From a checkpoint of a small transformer trained on Wikipedia: width 512, vocabulary 32062.
MLP neurons of a small language model. Each row is named by its layer, matrix (up: input weights) and neuron, and shows model dimensions 341-436. Each number is 50 + 10 x the weight over its row's rms, rounded and kept within 0 to 99.
A block is one neuron, or neurons of one layer that tend to fire together. Before each block is what it responds to, as a language model described it from the Wikipedia text at the highest values.

Description: Pre-verb adverbs and negation
L4.up110:57 42 53 62 49 46 46 36 54 57 48 56 59 73 45 49 58 46 52 52 53 54 51 56 55 62 52 53 58 57 61 56 30 42 41 44 41 52 85 55 49 49 44 45 49 47 46 66 65 65 32 42 48 50 59 55 58 55 59 54 55 61 41 56 47 49 52 54 45 60 38 45 44 37 38 71 38 58 57 42 60 50 51 77 52 46 48 43 53 43 51 50 48 39 52 61

Description: Clause-ending punctuation mid-sentence
L5.up1033:47 44 59 60 54 52 58 56 39 36 60 47 46 45 37 59 52 54 35 38 43 45 47 45 49 63 53 58 59 48 34 53 60 55 25 47 44 49 49 54 47 61 45 66 42 45 55 60 51 60 63 35 44 39 54 28 60 41 45 83 53 57 45 34 62 49 52 61 45 40 64 28 46 55 60 44 54 50 50 52 54 38 42 70 56 50 47 38 40 36 68 47 40 44 61 47
L5.up1130:55 36 52 53 36 34 46 52 49 49 61 58 68 64 37 42 55 66 50 51 45 59 41 59 40 47 58 47 56 55 29 42 51 66 55 52 50 47 60 49 82 57 37 55 34 65 53 62 51 70 77 45 42 37 63 42 47 42 46 55 52 61 46 36 57 55 50 44 48 44 53 28 40 52 39 46 55 74 54 35 47 31 61 34 34 47 52 53 61 38 43 45 35 45 44 45
L5.up1174:56 56 42 44 55 48 50 49 47 46 58 69 35 63 41 54 54 66 45 45 53 66 35 66 61 50 43 55 46 56 41 55 46 47 30 58 52 45 60 35 66 55 45 54 42 79 46 67 66 53 46 45 29 46 42 54 47 36 59 49 52 51 41 35 46 60 42 51 60 41 49 41 65 44 44 36 46 54 55 22 48 49 52 61 49 56 42 44 45 62 58 47 34 39 57 42
L5.up1301:74 54 52 69 46 46 62 31 54 55 57 65 48 57 52 47 41 47 42 57 52 46 42 61 31 36 40 58 46 35 37 50 40 45 40 46 65 47 51 46 50 64 53 56 61 62 47 48 36 55 61 47 27 45 43 36 50 30 60 60 64 59 55 44 71 68 57 49 52 58 40 58 47 52 57 55 38 56 53 55 47 47 45 62 42 46 51 41 34 53 49 36 52 34 49 44

Description: Numeric range and date anticipation
L10.up246:66 56 51 45 51 76 59 54 65 47 62 58 62 60 51 64 53 68 68 33 44 50 38 62 67 38 54 53 42 70 64 40 41 47 50 48 58 51 44 46 53 45 32 66 52 57 39 69 52 44 61 59 45 55 53 56 75 51 36 65 57 53 53 36 54 61 60 36 48 47 37 61 50 43 62 76 43 33 31 34 62 36 40 37 48 50 40 48 57 60 62 47 48 43 45 55
L10.up403:47 51 64 41 38 41 63 29 35 45 39 55 61 35 54 55 58 53 44 47 51 51 52 42 46 54 45 47 45 68 48 56 32 51 44 50 60 49 52 53 50 63 43 35 41 48 37 55 22 58 64 37 72 49 49 54 46 36 54 42 43 51 54 47 38 60 41 39 51 55 61 39 57 48 45 39 54 48 45 35 67 47 39 52 48 56 53 59 32 52 45 39 40 36 55 50
L10.up775:56 45 61 53 47 58 42 61 55 58 68 58 55 67 58 58 60 63 64 54 70 45 46 57 57 46 32 52 44 47 45 60 34 54 38 46 49 42 50 20 53 32 63 46 67 40 46 52 64 58 35 42 56 61 55 33 63 40 58 50 48 58 54 65 47 46 46 33 65 48 40 61 56 52 45 55 34 39 47 45 41 52 41 61 54 34 64 38 48 41 38 67 62 46 45 37
L10.up786:48 38 29 58 29 49 58 35 24 59 51 43 52 45 61 57 48 39 53 59 55 57 45 42 63 48 50 55 45 49 38 72 42 33 54 47 42 60 63 54 51 52 45 50 57 57 45 58 72 47 52 59 54 38 47 42 52 40 51 49 37 58 48 53 35 29 51 46 50 59 43 47 69 52 56 64 52 40 41 40 32 45 51 50 57 32 55 26 53 26 47 40 43 63 45 36
L10.up842:47 39 54 40 46 50 44 60 52 31 57 45 57 57 56 45 29 49 45 45 77 69 44 63 42 59 43 43 54 61 51 40 35 35 49 49 29 36 54 45 33 49 54 38 29 61 63 45 34 54 60 42 43 54 45 46 64 34 53 57 51 61 46 62 59 37 34 46 51 50 46 41 47 59 33 47 41 46 64 30 35 47 59 48 67 44 48 52 46 33 49 57 62 31 35 54
L10.up991:46 45 67 47 34 50 52 53 64 38 50 42 57 50 66 61 57 53 61 51 54 40 45 50 49 47 49 65 63 44 42 52 48 39 71 38 47 63 64 51 66 47 43 31 53 53 58 47 26 59 33 34 37 67 54 62 38 36 48 64 38 46 54 65 37 37 71 24 47 39 48 47 55 52 63 56 49 67 52 44 53 49 41 54 45 56 38 36 36 37 55 38 54 64 35 58
L10.up1183:45 55 60 41 41 57 53 45 38 73 38 51 55 20 57 40 51 47 62 30 40 52 41 48 52 44 42 68 64 45 50 57 30 35 39 41 47 56 59 55 55 66 42 38 47 58 69 33 69 41 43 53 54 48 52 34 49 50 58 46 49 50 46 60 64 39 57 37 59 31 38 51 66 40 46 54 47 48 53 59 24 52 35 42 54 72 45 55 48 30 49 49 45 43 48 67
L10.up1251:54 57 49 49 72 48 66 43 52 43 56 70 50 66 49 42 45 54 42 41 50 53 45 46 42 58 62 41 68 68 56 54 42 47 46 56 46 54 69 51 74 59 51 55 61 54 37 68 58 55 36 60 46 44 33 72 48 54 44 45 57 53 55 58 60 43 50 39 46 55 51 64 48 57 60 53 43 54 55 37 40 45 40 41 50 43 58 57 39 28 55 35 59 22 54 51
L10.up1256:63 44 63 54 65 50 59 23 47 43 41 54 56 52 47 26 66 66 41 35 59 40 57 53 46 61 49 55 59 50 62 47 40 53 47 47 32 41 62 40 54 38 47 39 38 47 45 46 58 59 48 36 45 65 53 45 32 42 68 37 56 65 50 63 26 36 72 64 41 54 45 56 48 63 29 58 41 60 49 43 64 44 49 60 50 39 34 49 62 45 42 53 64 56 51 48
L10.up1405:68 48 61 47 57 56 38 51 49 66 52 35 62 35 46 66 51 46 55 48 39 63 52 61 47 45 46 56 55 60 44 51 46 38 59 25 41 68 62 54 53 28 61 44 48 39 55 40 42 50 51 40 47 41 61 49 65 47 49 49 59 61 39 67 44 43 53 40 82 56 32 40 55 62 48 46 41 60 57 54 37 53 55 58 39 37 40 34 30 48 48 73 54 56 37 45
L10.up1587:44 44 59 57 41 58 54 35 53 52 49 61 36 51 55 61 53 45 56 48 50 40 58 59 65 46 54 60 64 54 36 59 55 57 59 45 68 55 57 49 55 67 44 34 62 61 53 52 51 66 39 30 34 50 41 41 46 43 39 43 47 43 55 53 50 45 50 60 72 48 31 26 39 59 47 61 56 60 51 43 45 52 62 43 45 66 52 31 50 35 51 49 34 45 46 50
L10.up1645:60 54 52 62 50 53 33 38 44 45 51 45 33 47 63 42 50 52 71 28 68 40 53 53 55 48 47 52 40 63 48 61 49 68 50 55 47 46 50 48 62 54 46 37 61 63 50 69 50 51 69 36 44 44 33 57 48 50 53 39 60 60 62 36 57 34 53 41 71 39 42 61 41 56 47 65 43 43 37 43 61 62 61 58 50 45 63 33 67 39 48 52 40 44 52 49
L10.up1712:59 59 52 37 48 34 42 66 55 33 52 56 53 45 63 74 59 35 58 60 51 65 38 61 62 55 57 50 75 45 35 53 35 54 56 53 59 39 59 52 55 59 44 38 54 66 48 72 36 50 45 29 52 42 44 63 59 42 52 39 50 61 46 24 68 34 31 38 60 52 30 42 43 49 61 35 61 48 42 47 38 42 63 46 51 45 47 58 44 46 44 64 50 52 46 39
L10.up1760:52 31 44 49 61 68 49 47 58 51 42 60 43 62 47 56 52 44 57 47 56 39 36 67 38 54 60 66 45 48 48 49 27 54 32 36 34 37 45 60 47 49 54 59 55 53 43 42 45 59 52 56 53 29 43 46 47 12 48 50 41 54 42 49 54 47 44 42 48 37 45 48 52 53 59 63 53 50 48 60 45 58 54 48 56 44 48 61 46 48 59 52 69 50 55 35
L10.up1954:50 45 56 48 34 41 43 44 50 43 58 39 55 71 60 44 52 51 57 53 47 62 54 47 53 47 40 71 51 44 52 48 62 62 54 42 68 44 51 41 47 58 62 41 65 52 37 47 50 43 30 51 51 54 49 31 45 39 44 48 42 50 49 45 63 34 36 46 63 57 46 65 55 50 68 44 39 45 31 58 60 46 51 28 64 56 35 60 47 48 53 52 49 38 38 43
L10.up1997:39 45 47 49 42 57 35 57 46 54 47 50 43 56 58 31 55 41 61 51 57 61 54 60 50 52 40 66 42 69 52 44 38 43 37 55 48 50 59 46 43 40 48 56 76 64 45 50 60 45 55 51 63 72 42 46 72 71 66 29 49 58 42 47 48 63 54 33 58 58 56 58 56 40 55 55 40 42 32 55 61 48 60 41 75 43 56 43 66 48 52 36 62 61 52 57

Description: Predictable phrase completions
L4.up1066:50 50 41 49 50 52 48 49 44 46 49 67 48 43 58 56 55 52 57 61 44 60 47 52 45 57 42 60 46 62 53 39 25 41 67 45 45 37 59 37 44 40 57 41 34 37 59 49 57 47 56 54 48 49 49 52 54 50 72 57 45 53 42 38 40 59 56 43 59 61 51 48 33 36 58 47 51 45 50 55 64 56 65 54 46 49 62 49 55 43 40 26 36 60 64 64

Description: Word-start subword fragments
L5.up259:55 50 48 69 57 44 42 57 44 76 35 62 57 59 59 42 62 41 44 47 39 55 53 50 30 54 49 41 55 66 52 69 55 66 43 50 38 55 57 41 59 38 39 51 50 62 61 51 73 63 45 38 43 31 56 42 47 55 48 41 39 65 55 54 51 43 50 51 73 64 79 61 50 35 50 52 53 42 66 44 39 44 46 54 43 45 52 60 39 48 50 40 31 43 54 38
L5.up485:43 45 37 49 26 46 40 59 54 60 59 54 46 69 47 31 48 45 65 45 68 59 61 71 28 56 56 51 62 55 42 46 46 67 42 48 50 46 50 63 46 36 52 53 52 54 35 71 71 61 42 35 40 25 56 54 67 54 52 35 46 45 63 52 49 50 35 58 45 48 54 48 44 49 54 43 54 66 56 39 36 37 42 41 34 58 40 53 42 37 42 38 51 51 53 54
L5.up1135:62 39 32 57 42 46 51 49 53 52 68 48 49 40 44 35 52 44 46 50 43 40 47 51 49 59 39 56 74 45 39 61 50 55 42 62 42 51 63 46 57 56 58 54 50 73 52 53 63 62 57 45 38 50 58 33 44 57 54 59 32 44 62 50 47 49 43 57 45 47 38 36 59 37 35 55 70 59 46 42 54 62 44 51 44 55 45 32 46 33 38 49 48 42 59 45
L5.up1521:59 52 32 73 36 36 69 36 47 58 61 34 59 42 46 57 54 54 47 46 63 45 55 51 53 55 50 57 51 54 37 72 46 77 56 43 42 57 36 29 46 54 40 57 45 72 39 45 66 56 49 49 49 49 36 40 44 47 50 63 40 70 56 45 46 51 47 51 58 45 74 40 36 59 44 41 43 63 50 41 45 47 55 53 29 30 33 44 55 54 59 55 59 47 62 40

Description: Copula before a predicate
L10.up22:38 52 48 56 41 56 55 51 46 29 37 40 48 46 37 58 43 45 43 42 47 52 70 41 56 46 52 70 53 55 55 74 48 49 55 50 49 60 70 52 43 62 48 29 38 55 45 50 65 46 51 40 49 46 38 62 63 65 68 57 63 48 36 51 55 49 66 61 31 36 43 57 52 44 37 53 48 62 44 46 30 47 30 45 39 57 37 37 41 33 38 61 57 43 47 49
L10.up216:62 58 55 56 63 40 55 53 47 46 59 42 55 64 55 55 47 41 62 53 48 37 36 53 20 08 48 49 62 52 40 49 39 60 44 49 61 50 45 40 51 35 45 51 58 57 47 61 56 47 37 47 48 49 43 41 56 45 59 52 51 39 66 29 69 64 55 49 53 39 54 45 36 61 51 56 57 45 51 36 30 55 52 69 33 54 66 45 43 58 74 63 55 46 57 57
L10.up456:76 44 48 52 50 81 48 56 53 47 52 43 41 55 41 49 45 41 46 52 61 47 41 62 41 49 54 51 45 48 39 52 48 32 25 49 48 50 59 53 48 65 53 56 53 68 65 36 57 49 64 48 55 23 37 39 49 25 58 40 63 72 41 55 55 45 67 47 66 41 43 41 65 42 47 49 56 56 55 44 37 53 43 50 46 54 52 46 50 53 40 35 33 44 57 39
L10.up635:49 46 49 61 56 45 48 68 36 46 51 45 60 69 35 62 54 56 40 47 45 50 52 41 44 28 51 55 45 46 60 59 23 38 58 60 43 35 53 45 45 41 67 46 32 47 60 58 47 50 61 54 44 58 44 36 53 71 66 48 40 36 43 40 64 52 58 51 39 55 45 35 33 47 54 63 43 66 58 48 60 62 49 63 55 64 46 59 46 55 61 53 54 43 64 52
L10.up768:45 53 62 57 51 53 70 52 60 51 54 47 60 45 35 48 48 68 55 44 60 46 61 60 44 32 50 31 47 62 44 57 42 55 56 49 41 59 58 48 33 55 49 47 56 66 34 49 69 58 43 69 48 47 55 54 51 43 52 59 47 69 51 39 60 42 58 44 46 43 52 56 41 40 51 43 55 36 60 41 53 53 44 73 60 53 29 57 49 41 36 76 47 28 69 34
L10.up799:58 32 46 48 60 66 48 59 53 32 49 63 37 46 39 66 52 42 60 58 51 47 50 50 73 57 38 48 45 60 45 48 57 59 25 50 35 54 39 39 45 45 49 35 53 62 47 36 65 68 63 56 50 38 38 44 40 56 47 54 56 53 35 68 35 49 58 51 48 54 52 60 65 22 37 46 56 49 53 42 66 65 70 63 37 65 53 54 38 52 45 59 73 45 45 45
L10.up1215:60 68 69 54 44 64 55 60 42 46 49 47 58 47 52 65 41 50 52 40 62 50 33 36 40 36 33 52 46 58 29 55 45 61 48 48 69 49 66 67 43 46 58 67 59 55 61 57 61 51 66 46 65 61 64 32 43 41 52 57 50 56 48 49 41 34 49 33 66 67 61 55 59 45 45 40 43 49 47 38 59 44 32 38 44 52 59 67 41 35 50 50 35 46 63 49
L10.up1247:54 43 43 50 47 50 36 34 60 52 47 56 69 56 33 61 59 51 59 49 45 54 46 47 32 14 41 56 61 47 47 48 38 39 54 46 58 36 46 41 38 45 43 64 61 44 56 70 38 47 43 61 44 58 47 52 51 62 36 66 42 55 57 39 33 66 66 54 48 32 41 56 57 30 46 43 46 55 68 47 72 64 45 48 50 52 60 62 48 46 55 64 50 58 39 48
L10.up1377:39 45 65 50 61 64 30 59 37 63 65 52 46 38 51 72 48 41 57 69 50 40 49 45 51 53 47 37 51 46 48 38 52 40 42 43 58 62 52 48 46 53 59 39 44 70 42 50 52 52 47 49 57 45 36 52 37 47 52 35 50 60 53 46 40 49 51 40 52 25 54 43 58 52 69 37 45 67 52 31 45 67 66 46 37 32 54 49 38 48 44 53 38 44 57 41
L10.up1530:48 62 45 51 40 53 46 61 27 38 43 55 44 42 55 36 50 58 55 48 43 54 49 55 62 46 37 50 43 44 34 46 37 41 43 58 31 35 67 48 43 54 44 45 42 57 46 72 71 41 53 67 72 56 63 56 46 62 68 50 40 40 68 30 44 52 50 53 55 28 59 50 52 48 36 60 51 59 55 44 57 48 41 54 52 26 60 38 66 33 38 59 52 35 46 54
L10.up1595:50 44 73 66 61 42 46 64 58 59 46 48 41 66 32 61 63 35 62 44 45 53 61 47 51 35 30 52 51 37 44 52 42 52 47 54 72 55 64 38 57 44 58 60 33 47 56 52 81 44 52 51 59 54 58 70 53 53 49 39 51 46 51 53 53 66 65 66 51 31 65 47 55 36 60 60 48 74 47 42 52 42 56 65 49 54 35 46 38 43 37 72 52 40 63 58
L10.up1635:49 30 36 61 68 57 43 53 39 49 38 39 59 66 40 43 66 58 66 51 53 47 57 39 43 51 45 74 50 48 46 43 52 48 32 52 38 67 67 48 63 61 54 60 55 56 47 41 39 61 68 53 58 52 49 55 50 55 43 67 64 49 48 58 51 62 51 41 54 49 54 30 50 25 67 42 59 49 71 52 45 43 60 49 38 62 54 33 57 53 53 63 62 46 44 37
L10.up1738:51 42 42 65 49 39 38 39 57 75 44 44 41 56 52 63 52 38 65 70 28 54 57 62 40 37 35 54 37 44 42 46 38 47 30 61 43 49 58 32 54 40 42 37 34 40 36 64 53 58 60 52 49 45 54 60 48 42 51 61 47 49 54 51 48 69 52 64 63 40 62 50 49 44 70 53 51 58 50 57 50 78 46 65 31 64 44 55 47 61 46 59 72 57 49 55
L10.up1767:51 47 53 63 44 59 50 27 45 46 67 45 39 43 25 60 53 41 67 42 54 34 62 53 47 51 50 42 47 49 41 60 32 62 60 40 58 45 71 48 40 53 46 56 55 60 49 55 59 64 60 46 52 43 51 44 55 29 59 40 38 48 52 50 56 47 48 64 77 46 49 38 53 49 51 55 46 66 44 44 58 48 57 63 31 58 46 51 52 33 57 55 47 36 53 45
L10.up1896:54 50 58 44 51 44 36 42 35 46 61 50 66 42 66 51 50 66 52 56 62 52 62 66 40 36 43 47 63 60 50 48 58 49 42 47 59 44 57 68 61 57 44 48 48 52 34 47 56 68 59 50 24 35 36 52 53 51 70 45 39 63 45 54 55 40 49 40 61 36 74 45 55 43 59 63 54 68 50 59 50 45 55 56 51 60 56 43 48 53 46 74 55 27 36 49
L10.up2006:48 37 62 59 54 49 49 36 34 55 52 61 38 63 45 59 41 52 70 46 58 54 45 49 54 48 29 55 29 53 52 69 41 66 50 43 42 63 43 43 59 56 49 54 38 59 42 54 58 48 68 69 56 45 54 53 40 54 50 37 51 72 41 56 63 58 54 61 40 37 56 55 37 42 46 44 57 57 48 41 45 38 61 57 64 44 45 28 58 41 51 69 38 35 48 38

Description: Opening quote or parenthesis
L10.up74:48 54 60 59 56 49 52 26 60 50 40 58 20 26 30 46 61 46 53 62 42 44 47 48 46 56 56 43 39 48 29 43 64 51 48 50 40 57 54 47 62 64 49 43 51 71 64 54 62 41 67 54 46 44 62 41 47 32 62 46 56 47 54 53 65 32 68 57 56 68 56 37 53 61 27 59 65 47 47 41 47 57 55 45 47 56 44 39 53 53 55 45 34 44 56 54
L10.up432:47 25 35 43 30 62 59 30 60 48 30 63 46 55 53 47 60 49 49 56 41 73 68 50 54 52 54 66 44 63 42 41 40 43 46 41 41 58 54 37 41 43 46 63 37 57 51 54 61 69 64 64 57 32 51 48 37 51 55 66 60 45 74 51 55 50 34 44 46 42 49 33 31 43 43 50 58 67 48 57 64 66 62 62 46 48 43 42 59 39 55 38 46 50 53 39
L10.up453:66 42 71 52 40 54 43 48 40 37 60 77 41 61 30 59 49 35 52 48 46 59 36 23 40 52 56 52 50 35 58 57 60 43 57 48 41 46 51 59 63 63 50 54 32 60 63 55 59 48 47 45 58 62 45 48 43 41 46 46 57 68 68 55 54 56 56 55 36 56 56 43 59 48 33 50 55 44 65 39 64 37 44 34 50 40 45 60 37 59 63 54 42 36 57 35
L10.up608:57 56 60 63 71 47 53 64 54 63 69 44 39 40 53 61 56 49 42 47 49 49 51 58 32 48 48 38 51 31 49 69 45 61 53 52 27 48 60 56 35 58 61 51 59 42 53 75 62 67 57 55 33 53 66 64 57 40 56 44 58 73 67 46 48 52 51 44 47 47 48 56 39 43 52 54 50 46 58 43 44 53 66 49 71 60 60 53 41 44 53 49 48 26 53 44
L10.up616:37 31 61 34 47 63 49 44 33 35 69 64 46 52 60 55 50 64 53 51 47 57 64 56 59 30 42 55 66 52 38 59 69 51 53 50 37 63 54 43 46 65 49 55 64 38 59 67 46 51 33 33 46 48 25 41 56 60 36 41 52 39 36 54 66 37 45 60 40 48 57 57 42 48 57 55 49 68 49 32 51 53 61 57 36 60 50 47 37 32 74 49 47 52 51 43
L10.up1034:42 64 43 45 46 48 44 30 59 35 65 49 45 51 53 58 49 61 44 50 48 44 45 55 34 56 55 47 37 44 40 76 57 75 51 58 51 60 61 40 55 61 43 54 61 58 54 62 56 53 55 56 50 42 45 28 55 57 35 56 62 51 60 51 40 35 55 48 46 63 63 58 47 54 38 45 55 47 43 49 48 36 66 49 50 54 58 36 55 41 60 59 65 49 58 30
L10.up1200:49 50 41 35 67 35 50 40 45 49 45 42 46 59 40 31 57 63 47 49 45 77 39 57 59 58 62 47 49 66 31 53 46 35 55 56 51 54 47 47 42 50 45 49 50 63 51 54 35 68 65 42 44 46 59 39 56 53 56 47 57 36 54 62 35 51 44 48 43 67 36 37 41 55 43 35 54 53 66 46 54 52 68 63 26 58 57 43 45 40 44 56 31 49 64 41
L10.up1249:55 32 46 66 34 40 43 50 56 30 65 58 60 48 57 57 50 65 31 63 64 44 45 62 27 55 66 45 39 39 49 55 50 56 51 61 42 49 58 46 39 53 34 41 57 67 66 43 43 64 54 42 33 41 34 50 46 39 43 46 52 44 72 41 48 55 69 51 45 48 58 42 31 55 35 37 58 68 55 46 44 54 59 55 40 49 65 47 44 48 60 61 58 30 56 40
L10.up1362:50 45 36 53 56 51 45 57 56 48 57 53 52 52 35 54 42 56 48 62 50 42 48 45 55 46 44 64 45 31 41 51 65 49 48 57 61 47 70 38 40 48 53 45 50 67 56 61 77 44 56 63 60 43 51 62 51 61 57 51 60 60 45 54 57 57 79 43 55 46 59 54 23 28 39 34 57 52 43 45 50 65 60 33 51 57 53 51 39 53 70 44 62 52 42 52
L10.up1382:50 64 43 50 25 70 51 58 43 48 50 65 46 42 41 41 47 70 60 57 56 46 41 44 51 39 56 46 56 50 42 81 56 54 62 46 43 58 57 26 47 56 42 52 62 46 57 58 56 52 48 55 43 48 49 54 39 40 40 57 58 42 55 54 67 59 56 37 59 35 45 52 47 32 45 46 56 60 50 36 52 67 59 43 58 54 52 35 33 47 52 62 44 34 59 38
L10.up1438:64 39 50 47 47 48 48 42 44 41 62 45 30 60 45 45 58 53 38 34 59 46 42 45 56 51 63 55 50 60 43 35 46 52 42 56 47 42 53 39 47 59 59 39 62 40 52 50 62 37 68 56 41 28 50 42 55 58 51 63 56 54 68 42 57 60 50 46 50 67 51 47 51 61 55 55 38 35 54 27 54 50 39 53 44 47 49 57 40 51 54 45 52 50 31 41
L10.up1495:29 61 64 65 52 38 65 41 37 61 54 43 64 46 48 66 49 41 43 44 41 42 53 53 47 36 47 54 55 32 43 62 50 55 46 56 53 40 58 26 52 64 38 60 59 46 59 54 61 38 58 42 48 46 52 41 46 38 52 56 53 55 47 38 57 37 81 35 59 39 45 46 46 45 49 46 44 53 55 51 41 44 58 55 48 63 47 41 56 51 62 59 67 31 40 55
L10.up1785:52 44 40 58 45 51 43 65 35 55 46 59 47 46 64 66 48 61 39 56 43 38 45 46 57 48 55 51 61 66 47 64 46 59 44 38 60 53 68 51 62 69 58 46 31 60 50 38 43 63 64 62 37 57 51 47 53 27 42 73 46 42 40 18 62 59 65 57 39 50 51 32 43 45 40 31 46 65 64 43 57 65 63 67 48 46 35 58 45 51 32 60 64 26 70 42
L10.up1807:40 38 60 58 51 50 54 55 34 51 41 40 52 62 41 45 42 58 52 44 27 67 66 55 22 49 52 42 52 24 41 63 44 49 50 56 36 44 60 51 58 54 45 42 51 56 54 48 57 59 73 43 47 45 51 47 34 57 31 72 65 60 54 47 42 40 60 58 41 52 52 50 36 63 51 56 55 60 46 36 57 43 39 57 53 45 55 52 32 57 37 45 29 66 51 38
L10.up1938:39 40 52 54 48 53 55 47 52 46 51 61 50 57 30 59 52 57 45 40 44 57 44 61 49 53 66 56 43 61 50 57 60 53 54 47 43 53 56 44 55 53 39 61 56 58 55 54 57 44 68 52 49 33 53 51 65 36 44 52 52 30 45 54 59 46 36 46 35 51 71 42 49 43 40 39 56 53 31 49 56 41 64 62 60 55 55 60 65 47 38 53 48 59 52 35
L10.up1945:41 56 43 57 47 49 51 64 34 42 36 42 65 57 64 63 55 65 57 66 48 58 57 55 57 51 62 61 58 39 42 45 68 56 51 49 55 49 42 51 56 67 41 47 42 56 52 47 68 66 68 44 70 40 67 40 57 50 54 52 62 51 47 32 44 55 41 31 54 52 40 51 26 60 48 54 47 49 49 54 56 57 43 56 45 56 47 38 53 45 41 55 45 52 61 32

Description: Phrase-final tokens before breaks
L4.up1515:43 50 60 63 57 51 44 35 48 58 45 64 59 54 47 48 52 45 34 52 58 63 56 48 68 46 52 51 48 46 48 64 65 50 58 50 41 28 40 75 66 57 52 58 52 47 37 53 53 68 62 45 37 38 58 59 51 75 45 63 43 56 46 52 64 75 62 59 50 47 43 48 47 48 32 61 40 62 60 55 58 46 47 58 42 52 48 50 33 49 48 37 58 53 55 57